Weights of a small GPT-style language model, trained from scratch on English Wikipedia: 3.85M parameters, capped logits.
MLP neurons of a small language model. Each row is named by its layer, matrix (gate and up: input weights; down: output weights) and neuron, and shows model dimensions 0-159. Each number is 128 + 32 x the weight over its row's rms, rounded and kept within 0 to 255. Numbers have three digits each. A neuron's up and down rows have the sign that makes its largest values positive.
After each neuron's rows, "fires before" lists the tokens most often just after its 100 highest values on Wikipedia text that the model never trained on; "fires on" lists the tokens most often at its 100 highest values on Wikipedia text that the model never trained on.

L4.gate306:139116160143163047126150132117114146156133099132105159100124129071126133109099131120120156153085118104111222160128097144097153122115084093111171147153228139140048128123108104124104106146154171146186173154122119081099119165170113155155101149130163073170139116094137151161116085162100150184126199168105115103148187136190150101069147093108124076127132171164090133186106100171109196157157135070168106124168146107118142084141125106114195111121121123099122161138089169112100158107104149
L4.up306:118113126148152112059163178126068180127125113113123106157111126046097097085047137172115174129172148134144127135102156116135165123145118157166207123193108132095115106131106072170116121098157135115096138105089083099144125084136115115110128125131116117104168141122092153080120122126089121200162135120093150200071132083100104144162113112143066084111110116131086180093108157103145079133096118114096123117101171126142112084199093127154176124154142196113115201089058159127104171146131161
L4.down306:122139155110179171123088136107064124111123083138144116083133098154142089125162127166077179158153100182167103144153204117113150107153184178147154124123115153055068059123135102142091088098127159165211104184166117129141175108076119194157137094127137154150181115104138116113118165111158174147140136109168127114083135138147122116143136094175168073160139171156096128161125154140098114142099118121123110148137129147127049105174111086130141155145092138152124185131190135073192072107160144
fires before: "\n", " It", " The"
fires on: "===", ".", " ===", " ===="

L2.gate71:190116127158155093090106152144097160106073103069075120167129117142095118108088110096098152126182152106156108121096161087102100162119121097083110097149124092145136140135099099129172140110154203104106194136132212125109150161060057102106114091136177139093167097144121108120128117159156066196122161076136125119106200140134105092136132155141182170183095145120130137121117148093144114131093144161228117110152096166096189120142137106155144126165078181145099102129128137116144140188156146
L2.up71:072141145126119107185081144108128079154102083096129108089113173183110131122149151108130109165071106128112159074147097165143119146132119108156062174114112141149122133129054161176056129128154149151151132152116162163154114083102158141135071218090193115119121187123123130103069095112120151123106156137179097085162118176120115152099132125131179115106115126126113081112100135147123225089132105121115101055123146121139141069142148085051104122149154116065172156145124176090147165104114148
L2.down71:127093150160114088116083136107117129129107097153108066141151080147127158116127167078090068152103142090141148052142169083113121185136101107072123137152146160116089155149084124173046139150123147097104178093094190173082151172135100139140129079074195151116210167103123132124116093177133136135096150173172148124163161148190134132113141115125160158128156125109134108103163155132085110127169090132143133102114130137088137140208188158117170160092114142099146161107128105184183099106173080
fires before: "\n"
fires on: " ===", "===", " =", "===="

L2.gate107:174128156193183116092108147123045145149159158166115052075122073099056132138068134118134159061162135118157115161134167073131172151105112174127124159181048162085100113185089133118175117145127148107121136111169100107148147128131100119165129118128171093101124143154150111139154103114103055137102143142170101130150125142117099130139110154120088111150077059129119116102130101158178099145113092114152113092066049136159193148146154132122135140161091156132144152121153047153093115112159117
L2.up107:111129155143143100169140108148104087089106119143149173092151179168147140119102165128130131103126107098050153150114142149133173146111118126165092132138107141171170143143100158127160107145112104156103120126116176103067144132114141145179082109144148138113131089090172173035174139138132135114130137097176083127142068169213135118126097163116087130031120134108075117150140187157156121151117135073137095086131131125091104135129118063187130137140158100160063191159160146190038105092120107
L2.down107:150144124089127142130122157126104126187181132090114071181160115079102111102118131148114126123157154190134065130130103120080112187127088110099175075139099079038110079088105106138136119125110154064194133144160134145207103119148126136087145131084140119136176169104082122139117095087124124133135119136178145131099137076103162156098084128142164122134102101138143105117109089118119082119109096096111112119099145120181205142150156204103103160131061168077148103118102150071209119111176109
fires before: "\n"
fires on: "==", "on"

L2.gate336:090191122125172171148130099107082104140044075109140080080132068146132081101132098157116116102092107155115116121092129102091121178129157110124147142083118104057105089149082114141170116033098138104089146109141091131084088174135156076138110123121172107147133121080110140148127119131180137149163120150131127123127153148125090081150181141097137149055117117163122153138101156096113131134110181158232134142117158135190133117198130188134132107128170194165131098181184131140142107123140154
L2.up336:137086107142099084158093130096134191063127114167123157116074141225096134136124152122146134157111159135139123092150082185137162120121077078097053166118099171087097124102113122185124113113124141107147179092070102119132116137123135164150101092148117139109068090123092103138129096121143131131099137109145143124123117160143098151094123091116181097033087124105122139124090128122149163092190114090173083133134129120103127119125084124102088047187076143096124150164148198154047138104177143
L2.down336:151164166126096134160145162090176159139100111088143122181081161066085195095147141142171105107164121148076131146088122129153103084084146215074138123197080119133120142150147119126142129191193121112116078208175139136121196125156110080132153143132159177178142129129173140112110088127108158103095119130131138156116143109152176173097110103179169118191124139133101112097164105104134048088087148130067153079115110126107152157142147157162142177128105077154101138139118157099159118127136093
fires before: "\n", "ification"
fires on: "===", " ===", "====", "ual"

L4.gate2:122188155168181139201155107128091136093096106120127140164146137090084162117121166130095117164093090112123140206141106118115103108136115141196201160176125085130117200145071082170086098115154133110112100122115139166136114119132087116148121162063197113139131098161136147145160120164103066162122107147164150130170152172112149148122156082165126114110104056179172098171193128143093103166142149152104145165104164196139148135188134121123145127106158097172177113158101081148086114147086104
L4.up2:138144081063160081109071132095118126124137079164148102086123109127146131069147205118175161130162091150086109096156143184104112089096139122072135128110120152103105080135114103176138152070112105138138109080140182128137153118080124155132151165121147125065087089091149134069137133122131166177114150102106149070139097160163100199104100096147127155100128173131065082131151153143141080080112161121150163093102140096043179148082160169117157160114146161091131132041145169132140126114141097
L4.down2:111153156170184165151099121119063102060078173100123130146150122088121136126108123166073133144086102118127164185148143150096086070156188155163130169123093051128139151078099083176095134171113196109171165081098063182138125107196161121074098127131153123144073096181131152159113092102124123097159126128120121190133128156132099128068097115125164150178076107176137104135123121151071152167134132152113180126163119128160120141174094153149168171135158123141156141117099085132131123141083161
fires before: "\n"
fires on: " ==", " ===", "==", " ===="

L4.gate103:104110148073137126133132122137086150185179082108140103104081121082078170123202130180103181137059122099074131143100130110144155167071083156136095093123138136138145159147162129141140078160155134172230205124194145131065198143169153122143134134143117079111103112117145139114096111153127180126147129170131177174157151109132046178149087112115119153168133153158111133137097119132183147084113170121142141129166141149101132071178136119111165182158134104098131155092148145146121164103113143
L4.up103:108087137109074065128153106151143121172171098151101114134100110112077156174223118112135147162156150142149102156115073110137152201123152165113129071142062136142047147104145129127126130118139121162068135131148172109071198131101071123117107122157142191158123144190082082119116113126111111095165147187122118109135134141106094186108052167123123116114129152134189157155100094116143126106160178088050120163101109108084142085140086062143116110118109087108129083128146148113136114174139119
L4.down103:145159124142110148174132156054109108158099121174127057132142098173107172125128161118125087140130155160118096135140132122162073091116118156080156121154074115107075142097177154155130171096128103130101156086150019117099117189140163130138179151172103093143103108190099121110137142073093176144106134126177138046139099141138100094123168130149136144135184139145126100154169097118133176126098123049131140151140061083076107099098117102090118172096104148148191104148104125132098162164152071
fires before: "\n", " The", " In", " She", " He"
fires on: ".", ")."

L6.gate138:116159100113133103166153135129090154140138093150160156156177118123174079119175130091146126125111152146103205152114139143134086091143118164147129147100140144161085120114104102090067103143133107168118106119166088178155164143120114085150174159135104193111101137172161127105108180150165087102165042131137140116140178137133123095101094125116185193086122160235093165059153168102101124135132201152145156088134116189139094095200133099115115143112039153108124129084115152128126123136136095
L6.up138:139084115132120151196146153072132129131201088117148122097186084113117077104126152070082176109125142146139135156060111159171078056112140091073112105167100100137096136107108087099105157089083131149152139113085103077146126161100186155121106091123100086119157106103117145091126128104042150113077182098130071123116086065075097102109116093125162147163180148092123113106121125109152123099081109123156116142118116150070124101167141125118120204130108118138101123163091105122068186108136085
L6.down138:129097148122143090197144166074123145128107146123107082126143133143124152118117125164129142120144146135127155141116096110156082076136105072154080120131112126153165069148187136137159136059178159102177096099121000108170119164148102090153066131114156121167122081129121122097124166110091123143093130110191146126139200134098066136100132120081163110124145134120078173138196137127108163174154103143127096107100147129096098111158137157149118101144139158121159108113108087134116096171173179
fires before: "\n", " The", " He", " In"
fires on: ".", ")."

L2.gate186:101103076146166045103143156146098107102130114113138138125100130136103080110121175121132130117123139146144112191139170106146069181114118134152119149157185116093134161090092150101146050117106156089103145151115219166136120056154100082175128133075144107162165076190084077096136122141120106156140116121171108094135132166118057129153142156175133128159087084129128107152163143070110157119114092123167112136164125115084189131181121111146160066141057137121163189095077170137097130142145112
L2.up186:118120119092163100106118213111160126174153105107123125099145142112091116128098130183090099144127107127167121133104146143121182038164079098171156134111184171173169073133083123147118140102177165088065153133170176105073100091108127067172122115130207140111161107209124174084140115128101166137113136075146108120133151097116150134088130160103136190111125111184074130144126137126139143103159106081176101121085107083111178089154121189119153169136150114171125137126137178097137175164125142
L2.down186:110078126151172085112143169098073103131085112114131074145098148113135103118132133124108097161129153130130166144130180096111087145149168118115141161188193126120163142118003110159137115126162160121100135140112146193109141089160070091145129126110177095173149095123105151081153142151145165202157112147204104151139145176105088129172121144144146179161155143135130066154150126164119122125141064097194135090113108093130192145160140158090144092132106100180137192157113182148118148116177167
fires before: "\n"
fires on: "===", " ===", " ===="

L2.gate133:092159106155137162186087106203137125146119186123126136103101139126111101175111119151159156114157151096113115129091171070146157088113152176103114141197103078078143102136114150155120110144177121150086113120146138135130136098186080124122139108157097119101091098117114157150164140110197140113159148104085099132116164121135099069124128067146139063156216116189179136159163157135119198167093181089075100153147150165131149133106127130162166106119112103018168155116105160112162127094113086
L2.up133:131107114180139132112177096141133133210163119135116116112174114056135139119094114106109095165081169136111157118157089107072125082156160131140109107095183163121121131102146157089147124132149133116151118153142124144136107159159136084115119125101153089160074134135176092146131153119062151112161135194123227094110204092117175134122120136107104129111175067126079149053127127165072116106134164149068126099110112132114136106135074113148149092063125147123068103119117174179162197169159194
L2.down133:182098110235159115141147181181140176157083184156081132124134124143101132122114140111117149098081175081156118116130142131122125104167091165049119077145142119122189127144113088102102174142135137096113154162129063183145120125109197111110163127103107098127079150109161125102138112145091109181137100163077167122124113161111115121169138078153115154120162136142109074168148119107124117091143135076121141118149125170152174090165057046157127061107130097092078129129104189172145115154124162
fires before: " |", "–"
fires on: ".", " 1", " 2006", "2", " 1998", " of"

L6.gate89:106112118079129099170145098131095206090149119107157092105162142142086170110121098079149188090125133114064186072102106097113119138146077170136162142157171163129156141151102044138090118079170065138135094110079148087107113142162129141079163120130145102149125120096160153102147105165103118149090120161127123125134242115140058112126160115145117124147101089117133157065089100172136168090069110155160102153142168138154144174164121166142135142113103146136115101170151129056121089113123069
L6.up89:118118108120141069114108164170108147141111115143137078143064186139098087107130152129136137121099122101106175142141139161196107098153092049129108181113133153124161077068069131183125153090152164100110131123134086075121134145115114129129167142110187137140131056151170100146164127099110082126149088118131107087173061173149182123148142157154163126108179106118108075129135144145120083107157100158133121108130150063149138113214140136103121171104096115159102109109148220096136078159169053
L6.down89:097102144145134135124116142175143176117092127190161153164082095078137144154150097112141176101125126084083151174124120098127067109081124087139148159109147153084117127140103095112169126154127089156141152110105211100138189134123061176170112153119134125142114110130135128190089139080105118136095159115151083184149145156149173125133137131106150219070153128138116082143111138143129119110160123102109125095153089108152102112239191105049135171139160077067092159157144122116119115123152063
fires before: "\n", "|", "vers", "ve", "wn"
fires on: " |", "\n", "ro", "ra", "em"

L4.gate336:155101118113171037083072152136071117129134103101124107154117170115127100125089115184138125155134112148116106139123151111144171135126130166115106123161163187171130166107082095132121163173128200113050182170080108127092156139089118140198095092130130146068184120141126132114094119165123185140164168116132160130124108098184128126137111156100150059064118094117062118176183118200170131181135138126090156086094087140175133081116153128134100097126102097134108141187159107137151181120113137
L4.up336:087101089149145149128086173091053091080096134069095140137065185147058109128144128150133090154132077140115162138163189149105110150115118157113081119138117059075116088131086064111128152123127091092103081144129165110142131053178110135121130162140120152066126123108153128135152103154118145126104061132197077157170187151206127150148174120105133170103187087128107118180130117126144147161121093129151177134133132125160114115106157133099098112117101162089115152168109151180094122073158166
L4.down336:177034195132115154124132082157123113109161154195101080125136165129088124136125165155087138131085139169162135098125176081098123185198136163096159119158147139096108135128149127222120095140152186148153154115123127129131173155109119140115130153125120085132182107147172135138112130066177088155133117079136168075095097143112115118151037144138124105138137062176160096124152128079112131099127124129170151166097123164148137164117104113130086179125160130142191138027105151089112129111147127
fires before: "\n"
fires on: "==", "===", " ===="